Weights of a small GPT-style language model, trained from scratch on English Wikipedia: MLP 2560 GeGLU, no biases in attention or MLP.
MLP neurons of a small language model. Each row is named by its layer, matrix (gate and up: input weights) and neuron, and shows model dimensions 192-319. Each number is 128 + 24 x the weight over its row's rms, rounded and kept within 0 to 255. Numbers have three digits each. A neuron's up and down rows have the sign that makes its largest values positive.
After each neuron's rows, "fires on" lists the tokens most often at its 100 highest values on Wikipedia text that the model never trained on.

L2.gate655:140104114137099166108133155113132138138106123092134178093095087141115141107087116161113122160091163115103118136154171119142119125128119138119109140117134116142094137132125177125120112121138103122144170095185115137139147144144115137126065176088106145110137144099127128200137118148110091147143116123147089127138086145128146119125117143128134113172137111115134122132153099133141092099096
L2.up655:161114144163137104148170117097129113150132122106155116111155115135101095157148114135128150121137136084175133156145128104136119131045155115104105103120157101133082131118122135169071121116099133154083114108133141128100127129113098160149132172122134125104145103137120170166140139149130136154154100101092135130108083148151182121154151154121118109152145100156143100118151130153155118114104
fires on: " ===", " O'", "===", "s===", " d'", " Ros"

L2.gate385:109134120066070131101101127157148170110097141135107160131094073128145137107196175112172116150135132154133134112103095133107151123136129127144135121157122154093120118138090142119099164138114097088131127152097107176164109119137112127124130169142142155100149077143124124121178124106147121136138083176111091129118142152139117153107104149146111119116136118153144095113125149146156127140134
L2.up385:121139108119144103119145115125128129156130099134133148102100092152111097079104147138075156116128153104108123141126140160063140105155105140107116119154123120157143117148088098144085149109151151111119127100131131120152120156161092143124137107130107141085117117093143104135119157130092168078101089150110122093080135159119125148109133080089153174150115151131104124092071146132134116127146
fires on: "===", " term", ".", "==", " ==="

L2.gate2346:143122124135130126117103151119135158090172139091131153124112112116093160104128120129139102099167136122127091078158131113139133174116103117120112087127151135068141115174080133136165149107100086112136149099141122148184099102129141153135074140128083140116149100167149107106153148127109131117074131119168130112143151131123091128113120130106147085147169132130125124141143098090067113109130
L2.up2346:137121092148110157156119125099067163107148126138167123134113158160101120152154108151097138127130106150098124107165126117168119111128119115112122141103136133122125167154081111088151133101107129117140133107133109133189125137142112155126081140125120099134139138145140131135136125125102108116105168128164125099131154152136142128120145135151129129151121148148139138161147144109119122173125
fires on: " qu", " Qu", " comm", " Comm", " em", "qu"

L2.gate468:111123132139131118150109139142137131151107135151070160121095134149077107160115143144140152142155132151128115114120126105101141165133150095109144116098099070144128065108120161135165149072104125087119132104121131122105128140175088126154100133129115091143127118140124126093202067125142109124146145120096113118139138157118129090126135151106082126132156151124133057114110109163157142110134
L2.up468:125091190168050138119118125136106094154114090138120141146144155138128117127164096095121124122118126114099102105152067141118131123123138103078143113134114134150140130121125119131157134149123149154153131125123129102137166164090110115084152127116149103157109127105136115147128126112123104107140117165143150134103125128124108132128188148139160121148101093127144144171133143095104095145151
fires on: "j", " G", "ä", "ö", "tal", "y"

L2.gate2052:148188118114106093123095095119156130086115154136098158125100119103149149135165133133132124131131125136129186110087156144117086141133141149073121162109110148090126113128111140085130131123070111089126119097107113161108117142135166135115133089093137093124153094139134170120147136094154163125079125143105077114176163128138144127163165135117130136101133152160157094124139110175131135134115
L2.up2052:135086121209169150131091103134120163103133130161148117100126122092134160086081146127153180132134144121131111120159129131125139103124156155121103128119115091157117165104140103177134105108118157146130109112097146101129162102077147102172142149107112097122127140171165085114107139146122164095120123123164105164143140145102168105145167114072107160077191133105131078110146115149132104129138
fires on: "ote", " election", "==", "otes", "aching", " place"

L2.gate1088:166156118114125173193124123135095134131114094135168164106111118137100149111151123100126120111155103106086139121104147133072099119126105178100123129138114107137155088129139118118108163117138131106141126139182123126157074134118140143159112134115145118104163149140102088169167098087107103134112105136146122136122159144134116123131121159156130074165135082114106143147139131140078083151082
L2.up1088:137135139104146136146163126055175128128140164116127150106118109168122131104108098107108167114211094108096134098107123160111107144135096156135111116124111118138125076116149103129110102099149126107126135103130090135145116171159121130136112141113145148119169104152106097149151119113122178152085099117150152161134166137179109150170113142103119146139098107158164136146124116126103095137108
fires on: " dep", " rep", "ep", " Dep", "Rep"

L2.gate1836:135139143108093165189142141113096196145063106145115132119130118107106095131108158126119130093174148125098132123140129129086146072125148124037091120109156132140080176143109132135154107115123138132139134121125080111129112124180112110141095140150166105110123099144115102095173081115140087118123157127122098119155125135115141144111136145096130136096141142150127111161120104136137131120145
L2.up1836:123126151145100136092085116082095148140121108090130139155119133119121148154117122150172075123098123134103127155078120058127140144119199161143088139136093133142147099119112134103085144122175157175158159108128119138142137123142137112100123140139148130178100132126135069109129118125131147148143149108115168120133146126104120121120185140132136156131136106127124121147121136120128134121136
fires on: " Al", " al", "Al", " S"

L2.gate2209:119136124123127133109137136168145139117070149164117123129149099118124123109134162097149144124147121143079061094097140121084106161118131115091095130144158152099109137170100115146072102111169106142125151118149090145125156128146161111152116176143097153137101144134119088156143136133137109119152141121121101095114119136144104122142089125094111160114131108127120145151125118150156129140093
L2.up2209:136116142120112128116104088136142151127162123128127096127120143141131094110135094097130114171126143125135107107101149127076149111067180104128115116110172132136139110141131083146096176099177077124122127095093079113166157143139154135164102107107104123132105126131102126123137140126128111136136146113080148118121138125118122098120125105135126156134135126160164166130159141179159134119147
fires on: " ==", "==", " ===", "==F", " the f", "==="

L2.gate788:116125141132091160154095162077117124180123143138141176120097108096112153139138090119118099167124148146130150088144103161146160151138103125128127116141116132095127094121120151121102117111110163134158155112141125139118123121114117140144107108139124101133126160142150151161157104127083144166135119118125122135106129162106120074148103119117090155153095122130191152130111145118123129117130
L2.up788:146130143155091156170129141109131136180126141154108134092110118098126143137126090085100105154147171133132170123154111142147143126112117120136116132135150139094091120101110151150114092121132138115149130096109121159089089132129133137128135087152088064130110143150142143162146114148116177157141103096151103143148120158112124099169102149120097162111084129128173131118130146127116139109159
fires on: " De", " de", " O'", " van", " von", " d'"

L2.gate1051:122175116089116132132106137117114138133161111095133154164134100142130148144158113149150122163131109177134115109137140135121132143152134157110146140135094106119151106149141139131130142129087139143119141100173152171156115133120141120140101149148109118093138138183107153144158155052110100090117107108138118157118135136140118134135155101128123106118109093089153141142138143122109137162146
L2.up1051:124086064165126115119144175142116114152121127094116147171098139151082138167119119141117156144101142093069099138149132136136111149071078153115140117126152110135156143088122110156125099114125095118151127143153129129138145150094119110143059137088145106127145142121145142133130161110103180137061116107147133144139178140143128090152134104090110153115119100099152094159075122113127153149149
fires on: " rep", " def", " Def", " aff", "Rep", "aff"